MLP neurons of a small language model. Each row is named by its layer, matrix (down: output weights) and neuron, and shows model dimensions 0-191. Each number is 500 + 40 x the weight over its row's rms, rounded and kept within 0 to 999. Numbers have three digits each. A neuron's up and down rows have the sign that makes its largest values positive.
A block is one neuron, or neurons of one layer that tend to fire together. After each block is what it responds to, as a language model described it from the Wikipedia text at the highest values.

L3.down8:481481411498439588544544541492485491460509466540478523552498516520538506514555504408529486504462490518498417526453525510467468575539510504465453460489508480509555482431494492432490505493495502459469493493613496474527474463517498509490566539420522505492461543463457464422581556486522523518503448420498479494398552481526500473555547514496467546484468471474540567499519552515548496508480466459445509509506501504456476573450486478447434494547521550449492565473483534476597509558480517525485432464457506464505515464463497422513522541489459575587590480476516531499557458521460520428
L3.down9:480463514477522496516530543519505538554483465505469501499441432510524549530528467556595568519490514468462463529486551521482444495520489427531426443503450529438504495576509550544410506469450498529590575486510525488494505500470487535466576434465551567562495472557513517585413431468482511441481426420450524533532556520499433486467484513525505513467512575551535534492490500433457481501456547511536507476558483471549472497509462461469450525501452514502485436477472531418485475540446471515519496545498502538380486463454530506524531533510463569523504488561526514508505544495488415491
L3.down16:520544571442455433467439574539516464477445609513569419535495489566492441466497510469419477485474561511526501466523489455505511469514483460500551432522530577507571556463570516554470536501502490505449455497443452424549536487443489431463482549493534573473527480529498446479544526505452503508520518500477552522521491536474502531535492454477472541463481488495497444520480480492470481500544487523501500532476483468438470532518599456439546461438556531473507507505476477506497477542466465455485520469493518429531531484394490626436485526439480543510550463580509501558482542485512521531
L3.down27:531571484546450452551467502517480497516540473547504449478475566436534467521531453517475508515584478501476556479547470556450528448481478510492530543453506499499417503517450529567515517556455489464474500507565462523485584523509446512417511570480476592507507428458441477519459550417496522527432512548511497526508480464564578468466535485519518513550467550549503567475406540486546491464539570477501517466551468538532495480482463519534491525474534451507445545458539523416503532514452451504513455502452533464560462471500499502553502458622464544474501492541559421512503459514492562508
L3.down37:471508499468522502460490464504533447459549514528504577478464553475435460540528550526481502474467497512473416582516464507530596491434456515479503500532558455527548474434573537480473467487465501520550502517583534454478588478548458567429483528560548501503502492527471500596609451516451466552448492482539476545493455448583494526473472483558504508493541526517511513469477518514539495474484483525483517550534448526446523459497461472532503554484535529540494516465549511458464585523526491489401460430557472423486425491528484491495527530500428503474480446542515494552474492557463545585
L3.down64:498399494501520529485421576514507506533504433472511480486480545529504483539524425487561460519481558499519439511500562534517536451424479469505499476445492455569580450513533553590462547486380461440545516555560474490552485518523483461543563459448547531527488557430534497469525465523486506514456505534452536532493519398487504542580546474467490491487529542465507534493522528463495490502540503489459531500413481507538512428496495424492439494492499461519485512517536525508530517458521486520483486475522529425497464462501515547526440499478418456534494456548564419538475498491489447615
L3.down70:476505521519486460460474486481546560403437461457478488514455514505562512534539437487422496531499522556487488500530430526509528484500419503506431463536461499498479522448516485520533565472516420455503547521534497510526499542536482493514463455526415545568508465466537471441527470517490543498509507449554534548475495507527488502542513494434543518433481478524476497559521524567542519406477467565536558497546506519490532485503461468614520480483485498393523478525531456508503532487589512582522543540479532505494432433462503475559444602500463462403467482531519459443480531593484513497
L3.down91:483463453450557517456478501528523432540497492501594465488530459457511523530541586519563546541493414596535430550502458479528541471496498470559518574456493435514544536529548503465525510447524547514572541537546582510531505552479458500493487521502410524544510512560464504406434466495453499565557447432470536479511462526471533486511585458546527438429535580545489591505486550551492463500535475525547507513559503497484478509496495556521463490525494482446524483482511519528515480476490527521506545452579462528447522482514523496522508558552535540473446497492461457403473511521502490532
L3.down99:491524463538487489505477466518498506494576489479547547517559508458490537514519500433480448573537576502490514517446517494469503422467511544501566481454458489427523504472522446515531473475504475419525512452563517511549541466469559509529537524461538484454514521521509500506478482504510453486477574491571511555481482460507538497439425452561515513530537486478517538523565561455496425562552494550473530501533449609553543529528399549476521446515524408493447536517496510483525547531548480488501493529517432525430450455548518479527472467542452563521526536419477449386438551466550524527
L3.down101:507537394462466484554478448418453567474498398514491515424513507492427492538461514565439526497560481534452476446459528482570521539514460552531541513525486522454570523471507472515510481522549544484602431468495473504534504558494526477530593566485512471522429574459520445519505448496550519533455539526491466488479444480447453447476476441520462498507496516549425494505509581466489483529585533496476432478490541469543496495503495573503532535489567523473512496540522562451488502525559527494522421536539502466477512443450509526561479511403484476518559485463535484472539493499447490478
L3.down102:434487480528538520509486461498543436514394473464532537503543540541473498509498560570525471486442453459524443497591473470498512504526504510444491435516482454505540533474556492503440497493448549546528462492471458499595460501527530574497510521523470491463569551447462552431452558464487464494483493517467556487543578514503532504490464557452537487519466497574450467531525502504545558546517456489549474494402509474549579616445517477544518474477441530559536474556473537480464513551530513438513549412527508543493519480481554465504488480420480490450422463508516494493440504472539455532
L3.down133:507573483544484508521507534552459595543492502507542473489500534524565545459553482452544518488558462427554479526477470472522491484492491530506482489509572495457492468554466568545447506538546444503534467517553559500495505452532565490464460517500400518508546456552482494458496556542549479434543522470470477510441558456555493543490524455482413520490568538473461497484528563430437441481469486464472495459529517515468448631480495519647512473489479469489464419470481532494518495480473498520493532572464522526524559543519537582514457528514502490466450481487550483509525490582447531513
L3.down141:474535514524503571453469483530490548437511486486543519556495501533496448464498520496489544481549551445543493537580429526575571434507431472564475491455566473462518509463550493460386443462496468490498492538486530501550472483514513486536415488585473518526461453503465461461530500521529468490438529613498490483459503476560568550545487431487506553437543465477481516484537493519523513550504481488471531498461465450517474572460513490521545480496482407550553458508461545514502531499534502518547454467442535461517516403525544517503512615535483499525508491435551454492435505453490460572
L3.down144:484417521518519431487508483539561529467468536502429572495396431524466489497547516471471494501493482535557501454466561524480499549513441529439519516465514511558429463485477531532571472562462529541497496526555510477504526484505571477475539487437602526403503509471457550511502528474544512496524568466484460522482551539531451531503492522460502446446480496538438500492471552571452536519488483474479515479473509512548476488423544535453539487555510511512445553506465492587535572525518501472475464508459495496578467411505497565432465404539491476555566510429480455513518437516568496479
L3.down158:557480500393603523481513511540532502513523568456520528510508483505483504512491502510469463507464495532585455441473450507461510554497428541497545432429483488526492498496504536470501561495531543505506518517545475415543576479541480539562493505534608515542454471475529477491505491489520522522465523572475503560456506566479489515566519498472548453424482545488555498491498473463534537518464569505583478518512489535537530542507589413469521505457495576431492492519570471555466522459581494434536525479485513497445459443488498468484427417493578580463478516485462455498510490506440554485
L3.down180:506440509502501493458536517488468490529418513492499480445476436420509442490495494556555528497551519546449484562553566503478534472524532550504455581475489513556484510498501537501500535539477571527498490476480508526481548428507423548483489491545527557561512464488554483513483521536459529549529549599536467482417519512535572435550526511510517521451501408438461456579514530513473493445494437461507485492585506504534478504458504445444496551539492498503511492459478495533506480526530497455498541565497543616475531540462545459591525558441476560501507487411580474512471500530589524522
Description: Second-token word pieces

L9.down20:517509481479392520620594442524464505443446502455499485487523501457467533516522502423475440450528478474470475497493491481483483540480414587484428466502487480478514511496450531498457556462564518494558494485489511516503604513567490512493568473520494543541473528518477481458486479536536523469502477516521442512520597524527504516487458536368502480516441505500542519494556523498545576469503448461465515474570485497494511518509532517544474457516557444476545574439506480490536548500511496584474490444466551502477537468511456557522516455502524555526488478501446452379521553527537485432
L9.down49:543508456462541475518534509545499584549481458503483560529503477578461456528467491525550516544465500510540508529417552567526574518505469458420499499504551504504566557490526503493506526536499504518522478517530513502563580501491505496514525526407535575480514484488512506545523532527560464432473597562531454432520456533491478583510542526502468453476459422496565487537431552522556499510424559576569503576511478459569454471540557496501434489422558498453430563501539495518554517509492490543463524456463446423494519519519499545505524481497470495476482482566451482433489529494498482523
L9.down164:488452483471555446467512476470404438483465563408536458557520429490490511482543468563474456483469483526568518528487488484525519523453521542548485485470492565486475538475514502411514506582439544524527577497510582497587475466481487536498557513463567500496540500560484528410500553510474437492472568438531414519471456495509570503518506544502565475446459517485521423496553493453489506483488517557492573519538469416485506523490509483431454527563553439477521443544433539512493508468469448550513498483491476423517529475481523458506495421479498525549546529524463445525511537480549461492
L9.down175:504534495513514448430499514493478506455544604432546538477466495533431444468448525415595493476470498528446525489463464476527539540531504531445459446463564504521495476468492503447541493508469528588520566504498542528502480518570488505504511513457493432472517459502487527465479440454444458486527510453519488486539551526443489428503514496454494512484537555548525538567517440458442519583499492513408429551455546456500472497478566482415426522457481501553509490518491501443533498534542475454416513506505449561486577464479530436431504535473465457527472476464566432507553450521465508493
Description: Word-initial prefix "con"

L8.down44:474533441486489487494487510486548416493470429486475477478530499570538573502511551510478428428567560502480476520395500545508508527432551543459551469495507509459530483454550526496581520487516410595495523455441531450495558526564505587569462499529504525502564524477484451511481539546542443590557527494482552450491583504540510485539502528474514541550502576541465524476573509497470535473533524574487468499516455502449521394496546545481521508471521462495500490508544568500524546484562452464445471469486573515486517498484473436556500464470495478482539522531499509442455443472512492481
Description: Mid-word fragments il, f

L8.down3:479443518472528437410534430478586526468457464524433433527564488452488466488483529547467443544525523461534488573473498517489500499544458500509519556489530544481548485498520558452490534477474490551529548436495489472500521527499562485521513500504498516517556439505505512535462445483451493471511510581505508527550401417461518519537514534546515456501562519460518517412378469506470497503448492565496510505527443443482527455555472460440570489495501436488539445546519513481472495497551560530520497537494464515470440479438527518501553569441478481490440441501429579510482441512571459563
Description: Mid-word "er" fragment

L8.down65:529493567468493475550488470513540479521527480442489576437482453461440531482530478515489523493457446595553526481457565485445429460531497500504556462470568530498528549466488447446490450545517483514489502508447486515475512415528506458537513489485518475469458515522629499468560472425525441488465534425546464503531502526499474481479564471433456509492541544500519485460468485539451519525557463523522537523595457597507483479537560530529509486567552518544540467541514406573501504483493522501521478529490505473493465468522482544463515543531464572629514420502500544503532503524445440474
Description: Mid-word prefix pieces

L9.down12:499464570455530477513533515569475551446499408462480478505496585474513466464480546520462468471541432513521491478519569448508449560558518540489513522528474449428591565496501507468498477419473476508411485537552424531536486514487517449507539489524481577459506485478485498566489513504430490548501510472532474447494573493506473498491496524489486503394488476551521443447428422516530529492435497508548496551441492534455520508477496493542558451541444455490433452562520537537540492566509541556514464539502472511497403487512460457485482446460443460526487518470436468587567502504539513485
L9.down45:500521444563482429551522570517540453492533483567538561483575477441486569479507493495488471553580403493498539522523538526452559516525488445505537422470523506461495482544490489453539529521430572493492496508528451519444520495484483513453529471519479556510522463490589538440522511526578512460470585563535446407486575501480500524538509495461495496502510543485455556492521499494402494478549542493476465473560508487452471539457502582458500525530470484480464552521434561498495514482464443556472438428519512491420482445526544479493459502511463526496521465508412562537429531484472527544
L9.down52:532512476578491463462488561489455518531482549510495468499563520530503549458441517481528523513461485432459507461497485538479487601488500516526536461467537469552462383528563467464527501519466520527512526505457531434537547416503496471487524536465516525502517507541458498459551477433403455452489432508502487512474493437502552546485472490510508472511489500488455418493514513482549467542473447467517589538543529472483579463523560624432551524430464488446472530469393520516488507446447474500530496512485566537503478522508514586487509545434599524455502538509445528499499444502481469545
L9.down60:579492533541507516505433486470591595500467535512500516499549480534494506527543404558531470498481505492548529530470465538544513484551521537532474503503526562500440472534473502513548464481522502501521455445483581514431529449481467544574470558583466512509500539520513516575479489468522476460544455470528508508496461492512471553496577536469469550468575475584482484466431524545409505485495481531486496508529451540522529475492471547509457411516524493552485475533480434569464479566438522562511419439485537567566539563487484495456559591533436536455523485530528546489536454510493499548
Description: Mid-word fragments of common words

L3.down21:589496510409511509466453440493476500538511466506414522492466480591465512528506505418477520410509496548525546478440501522537516457492496439539459531507485550471418562482545481465555528506552485499538502505533519483519465491480508495532571556512501496478554537501486473525502590520464475533392467500573438485448461512490516514528476488530585531544492473483493499483500491491542453520540502506530443540541504508536550533534507475492545457529507487557437537554536476436461489480413595538529535514513523472548367573441457476489501550491451448505517534544520449473487577449533500456
L3.down39:480513410456446514545488482518488498551470492495429512526513520505479579524515432463497521478533456445451575471481511522550459445536474513468495483464522543546501527532466544490492521454521507511495508459535515493568530461462507534515504500488595540498515526572516458528489419485493452459507551488522460564542488503493541444504458486417544480499488555513464436500460483531561499457521501530512497518581495454559612518525469439558520545509551549480472439562476540545458455540467491378520457498526501530522447522457464503520485539522545480415517467522508459494532468547511613374
L3.down45:522502553497508370435487505444505522489539566520549452499479522554441504489498537521447478535552513503542500510525476473527453455514456529521467556497477489574508465488513520516504535619499504472466521558541500454515444463434451471480569500579513500439535417404486460463473532483506493499462499496471512497471549529489515470564547512463506471490517588509480456495421540522438419518517461504550516500447458530544448577453502454534452528524472500464470473469493447531572514467575542504471380525504560530531430481489509549483564505498475503468398503512494460502554482518538509496
L3.down74:531505493589477533463534497492513486510506490494528567541489507448434484497440488449489563457506519516454499498406534486476574502466357516516498483414571523527506515559528559470512500460468432504454501514423445519464488506514488517455518469490495497497487490499470539590467524506517562541526494514488417526446510512508518460510517470531444497480556521505506549497543494486484440483428570477573530510540526440529534529483517511466508559515391475443524487472483546581454521514533554544460553590546506555452520527529514479475463583428490469596523528514467556494464545513504455441
L3.down82:457508493533511562506501533426458454560592585510440502422532465539545556520507468472548489516543543508498525468539543509470528523491530497534536493478550513560485491482492521484522542485540485495457506503479496584499531545529554505452498432531418498488462576423466535538516475494544498438472482436499499437548469459563521475551493448639524550592542488479486500478498550493504470509505446483487462518479529611515495543498533489473456528425423443486488544505490469520455452464498494470543476602472575467425480524531476445518556504508555554491486460516551433503527507496493493536
L3.down88:472567464495531502543560499544466549468477545503470477502515530474538500411511453434534601468535447456542508515507496502472437491556402487465508498513443508506555491506511543538508532403457521505580406503497457518477512501503474511549518471449525501490519454518473500569524466466480430509548449499524516486499464465506453534452456532613502533522495593428523491481530478543512404512423453509512505529461384420451503502521501470543509476496522496534430491418480520533464542525549477523485482483504507501502521556476545511471558509464505456440455504451444575509538425491441529489
L3.down93:462530378390532492439523526466484518444494471543516534478480491569499549528538465497438467479556515532476591435586556484484522493515565492488474504478450504597518463564507436487495515485555528504494541504458491475463492444520508458383499480520441538545461550500557554506492411486493528478546503560494543420523538480560590494545503429543510531507462534522513499517505499429500562537537432453535525528502484459522490512472551524544500563536458539531473471572528501486443494536468482571515505508496512512540539507473548540507442498502468511511504471474527518546502484432597528485
L3.down94:555507524489442468460449461474431464495533523408539470559490586497502562536414487520566478538542513573512481537444481556478567536545498525490458481427500469467539516487540517468592483519586549488514503544580517502492425467476503475499513558486526461479551472569497485512524553404404478492506484472568427528467483463521538530483492526527536505484460437464529469530461475463482524452494473499567530532553457480475539462487523518454523466509507487521516551557450496530428454503490481437443521569475513513467449505467457599449483522490480509584515548561488524479540494558541461499
L3.down98:472509526549504432539546563476486460443525534496530517508559494527535533466468456500444441512505411456523527501528506444449435524525553422520535494584512473430482517524508524459461445519544433505491470471550435433530508502483530519500493455580541464452496553568559516517445564490492481550450487477523502478524500524503480533443486443554503441478508490563553431471543470454464452503506402526476546531494547543541546495526502490502543495483530520559437473456450460464512531417431550583535544480461447493461495563544581498450519531574514520464497522473529422517512458534497530547
L3.down105:497502488466422443460516501447480559532477518471516501506497552551542583563480520495542546498536577505570554494478516484460486477512494421578441512569471529463514460455510499524497481493522519481585461440493554538479499534464555571511556547496494465470592528526557554468516501524455530458489517473498520513552503439528482546448489495561540568559504456433495604472485493468543502459561505530478566519569580513506482524504483468525512454537535490498497576475543460509560468487406489554552465477530484540502527465530498493537454486524413450510509432483504494490513436399513513570
L3.down118:535494464484451585559488480455520545493574454482529481535453533455470462525494472479488451460505489477506418507530471450533548440503523526521455529542487498507485483456492398543467518569512512533543512485520417533525545465464460513534483476470464491506508486548440461564497452546543537495498484437483484550429509459481523561496499481414551505522480529439480499481513545523461464453513495503511512517523462515523468389566507608405463504537488513516526561515503476477471441491450516517502506515519516446464442543608498496519508597456535467552443452539435575539405439489493477468
L3.down131:539563512487466502471521518559477489487430474527588513483504518612463478475491549527506508488511536545561516503504549521511444446512481512471503572521503480550489548567523506492443467462492582445473510542496441442532536518531490479508522525492465520481467469476485513482558616519478579488522548496497503520533548521475494561516567624329500473518473532475534409488553439506486490536540538492512549436469539511464500479464514483531533450507505514528455494463538459468553500537499514496456479525491463496550498479497430549534491393505486434503428514548426533514517543512453515518
L3.down148:495542546551533565498479478537488498526521432444524511564512509588539554559493565523447546520530476542443571444530463478492525511497495529517538492485445540464496434465542522461475509431530536465506469471465416427520444513543466479509487513454514465534545476520455470514478441530496498485453526547530507500487530562492493539456586439527506466534603518501547434474515498520585507456530572497491537519546494479556454477516585480485543453380547565492542533509544480510531538474456519579493501558554509517478551496486544475455517489497513549546507544517372501513463476455552521512
L3.down149:478472584455524523513553533521502538489554479478466549535463495489489481553495466431496497457519481446526426508468491470467483478502477437549565473468425493459461559500563502478505525493510542452549456428511508564505445468508506419481485489484525544551549576421497550548549428507432486458498467428485465494481572539549489485505420434507514476460527498569484498506457580506572486527478454472462513502618491496567593483504439562482517500502522509528485527497475491538501490551511464484556489538546550455495502500486392513463479451510516528429500503483470480532537463444494489614
L3.down157:478483452426558516438475499562515496520465527560509573461517481488438465517495496520513594462476539467451490422494490456561553546488500411465529455542538448512535530510413510497461484517483420529474449457509492510551482458491428534488494549475512501487492531525503550559534563548506472438484483501490487527461512368491484498516503461537512543500424516518492521430532464527459500484519508537429454518499529555539472472495558502467501432550499495454536491434521478484575513532508386442559471491539517511505537451587445556471491549520477509509574511449529557453551522516485482417
L3.down165:459481492547465538416452428464560455492443421515445543530458517567496447546471481428503484442434504501487553465473529507517532469489520557505496578541483555423489555532476519519505443497534511517542496624532486476498468451442510462458487492490482488469500492516474490493535559511460542480545473488530494557462418511424510477497566499530508530488450491486457526486476503487458465575440478513498518444490523540539536455522570433534536494536507563492440538551508584519423556530482506510526538579576527561483586501516493472582502523501482502535566560459486524529503542441526449472
Description: Mid-word fragment after "i"

L3.down42:502513505422460458509465529522519507502566524408531514538435527521477471507505520511495546452480512510483511408549520536524464502483604449507502500497465448512514515473390526441503546447537532521491510505559456451503529496497505504481517493578501458458423451461507472499522451499439566537500574530528518463485499502484512468513467441537474588454495417568477484533547441580481529421446437443497556468545493505485522492524464448554556495558408504513521540546527539545522457512499427527435543441492475476473525455488486508510545504502524489458482583430500475407491490517461526574
L3.down47:453472517530528551493553545471529541467510475508578496608510568471477551480527522567498461465520431533475459488516464513530506494504471467504537561462490493624490436439470478527492472493569513506528554501503454453497468511466555371462430469461492483489538539545438568484446449475518489422482500537513524482484392504454493465475463477502437450431538503484497521556521473522491522468456470512517492514516526520518527502433476473509512451517421502484475492506512534502491526551486506515641535485559468545513454432475432477477447509456545542491496497519584508452494458424501468535
L3.down54:450493473405462496551495457551487467441399482439416547479563399550557457571489521523551490530509454546502499441524572547486451502472394512524556502498529445480516502480486588457485516509480477513396490502495471516511530585434467458528522522529479526541492507482505544475507419513529494545515466440506522541543459457507445539539548478450539553437486534490519464485501523530510542541499503488502458545519560509577504495478479593460541515473501492448527501471526423441524480546473490479503446486477508563476558544530520519528484479431460470508474458525464528455528467540481414506
L3.down65:528520463522521472464444546594533470486491527526486511434460501488532443441484540537445475531536455482489454501537552485519469482487507558514453551560527460457560522500539517513468504495556582524507516521477479522522517510542442496476483511470501466505482479485458462524545527470590461532489517480477450514452535550531533588506471578532532514529454461486476508461468490429491492537472433527406454585476502434520531466478418514526476529537503488401431435504478507462444493491513479539495490576412510557548562485546578538514571615538555460506494475493493459547497552463460476569
L3.down72:474518469464446385484504457552448495406485421498459479484541500598417473460472508524523490520438459521512466488524487471575517546511424504530496517449444536500511595550489555456478532525500516511523507503505469577488558627469459480500561538443461528485486500452483535454489536485550505519574504505489490509433511527480499492488442550548514491510494524534509500500525499506477538527413466492517505491512579480526554431492486545495468524566530534575502517489589463487540557536520471516426496453548525527423492483475542523464470447441587501515470435542464538454488495495503426497
L3.down92:530527474520484476495531592448443492509588525471473486490433591505554546456494466434474470486456498499459518497490553502480535428555482548482474513476544488536521480508487559533490429474549402463454488551438478403412439476513482510467506477594505536532489485488526537516510548534518480487537526549507550501460481442547465443449409466506543513494502422509533497491461556467502531522451486535517539454517476489525551559532486490473438428487577554501471454501508462455504517535534550526479405525464523447462472575525436513504492452460514578434483535506499539516548546496454550506
L3.down107:474482506428458566494491499467497530519560513512507432560540534460533563551555558457463525551454534495548484419481455469386521505517456484463504454484492592531498464437506468497450536477507542484536463509526465443453504479437575489479504521466514469415528474479476488491594495449508468509555545502524503482489479451531502528562477491534452553513483534499480489463453521598461478511566530436571560495531478451505461489511554493547466499535405499472463418494471424511497508510415512510471508522520562522541499489509499537497587465535576565514462534505469500514605511556474511500
L3.down112:452419478509441465508477527580624441502516556525465516521489507477534537454560460545507475546483493528461472484514427435458495556516502499393433495460499535512522571503548589412516491497532506513544532547527517488445537500514430615433541507422496457533497492561477506513495544456495507541484467451434475510425473554509529513505487490463494536485420458513466535493534447481459534531458510511569459508444491395499541447514500544497528557485515504497545509545519488532469543462497495540451464538543475485499500472519549517542458538446537518472535447450561552527534505522550466510
L3.down123:460479545523515522453530521482505364496459453516562539514507548531534431478529495496525439475507513575548463535542512535489539533524543592461419511528515480518515485561519502442477440532518522557548512506473482529444510542469512528461488502449490520546496568496530508493513465444565562544543471488483481522451507458551540440541450536565506470506478533493568491493501475498517496489491486503483458402477471527481530492432505463499465441525418469529488518529467518500495510515493407522465528461564474477420509447492471518442465361521477571454521435449453470464436448443533451440
L3.down126:481494530499529501452516484485491542469457565448522571468492523521552544559480525519445529516517481421492598528540462543581515466519581484472507495466480492531499503583576482532542465479616500508483547525564425541538525453540519533498463473507489526596504445494489583557494548459566504504538487543585496481469484479463423524514470547525450513488530527528506497512593496529482446553498525447516460499503518521517496536497486520477528616518531413472461435492493465491434475479414504510598463470519549516510515581465529491479499475539460463477490493562516546550473516543484481526
L3.down146:465493475503465462489481422562502509527541436391451479530494550541516555488504439496501475484522587437503470500491455501463514485483529506454421495449588498484477520482439459547510461449429537552512450517478534504468534478482450528520512485441493553512511529479497550551572508560547592500513535502500505537496560389511508517487520487507598508524445511460505553511493464525505419543445473519465529464484473508523494489541535510522468474511537551485484543552570516486481414500434523467501509436468569506475471505433500417462486511493604402462463515526448485540497433543495441510
L3.down161:501469483517533475503443518518504556487565461470498455484466511513504588480505424496522446462458564471486440459572445522462557431547550509581480481481394555531447440472482495488462473506492488484487530492538463523470499495552535501495529477461510555435573478535540508483489544501465504520497514545532534546525468424476526481477475550520515554461510535498546565532484510442511557528524553483478538435369521574491520529580482498552498438472486513539488505622430542506516474522415540486528536474495507526487517418506472485462514485481445560496522507522451507518568496481427492403
L3.down167:465574502532521498474466485517512558406485458520547482479459522550524386455488541503437502462461548553501462509508559486520516506436494560596458482525531540487495496609525573441505502494464491583464441524531435514471463531500500488492457466511497456560485415499480503572514464528496546466546543476539442487489438527460513492538478521432502480514465509466483547526534521523499524429493535533565475564477559440496506547519522526552538557496463543454545428504473480517557542581498496469482559435526534535561545450477506489517481394510533515573461485539488455510493505489424468499
L3.down178:559524551468575434464480510544489535469470504531493453460477489486544492472514514449493530493462496482588493486573487475512461508485482517407477538514503463512488482480441442457528495501500485516480565546572455444497529479526488584469466504465516509527508405483509415509482435500448396494508486448523513478430556469469528512521559491547471536534550466554450591549524505551469447483524424536500512459482531473506529458521466535475544519447490597552533443541491476527420519466502507535533504450476422442507507563461582512453539495455569545450538525573548461521459440508472468498
L3.down190:430514500436484511529512502447478466535437540505529502511497437414505463525468582556483511529554522458460479501406520484499523488563443447476578528523504538495484488437525470462471456480509492473499470441479478462527453466529506536620547476558449493533590470445520553526504490506563405520472465449470472480444561508567539587460510488463512486522495553479549495537503484449547582424595522525471476517577504482465473457528440583530519463522469426485499480458475434481495553504566505440442542488511506471475486509486514518514466504556486520521501500512518440485480512575551499513
L3.down191:554531490491495469495550521479461523512466540430545437526542507467464430393555511513518462472561492531562468505531511506480549437480507473497477512489550429509520560462532431503507563604510490534502507494494538486444481517471495523489458539517487484533452477501495463456521463486518451479531469469468516551496532521499524520507481511517492488407504482469488482526432520513583508533443520482530435463456509474404398551456460485454520525511546471478458514600517515497508499520529575487483475378522436498490523470504480515561382509547452436487614537474525562491538522509541543441
Description: Mid-word fragments after v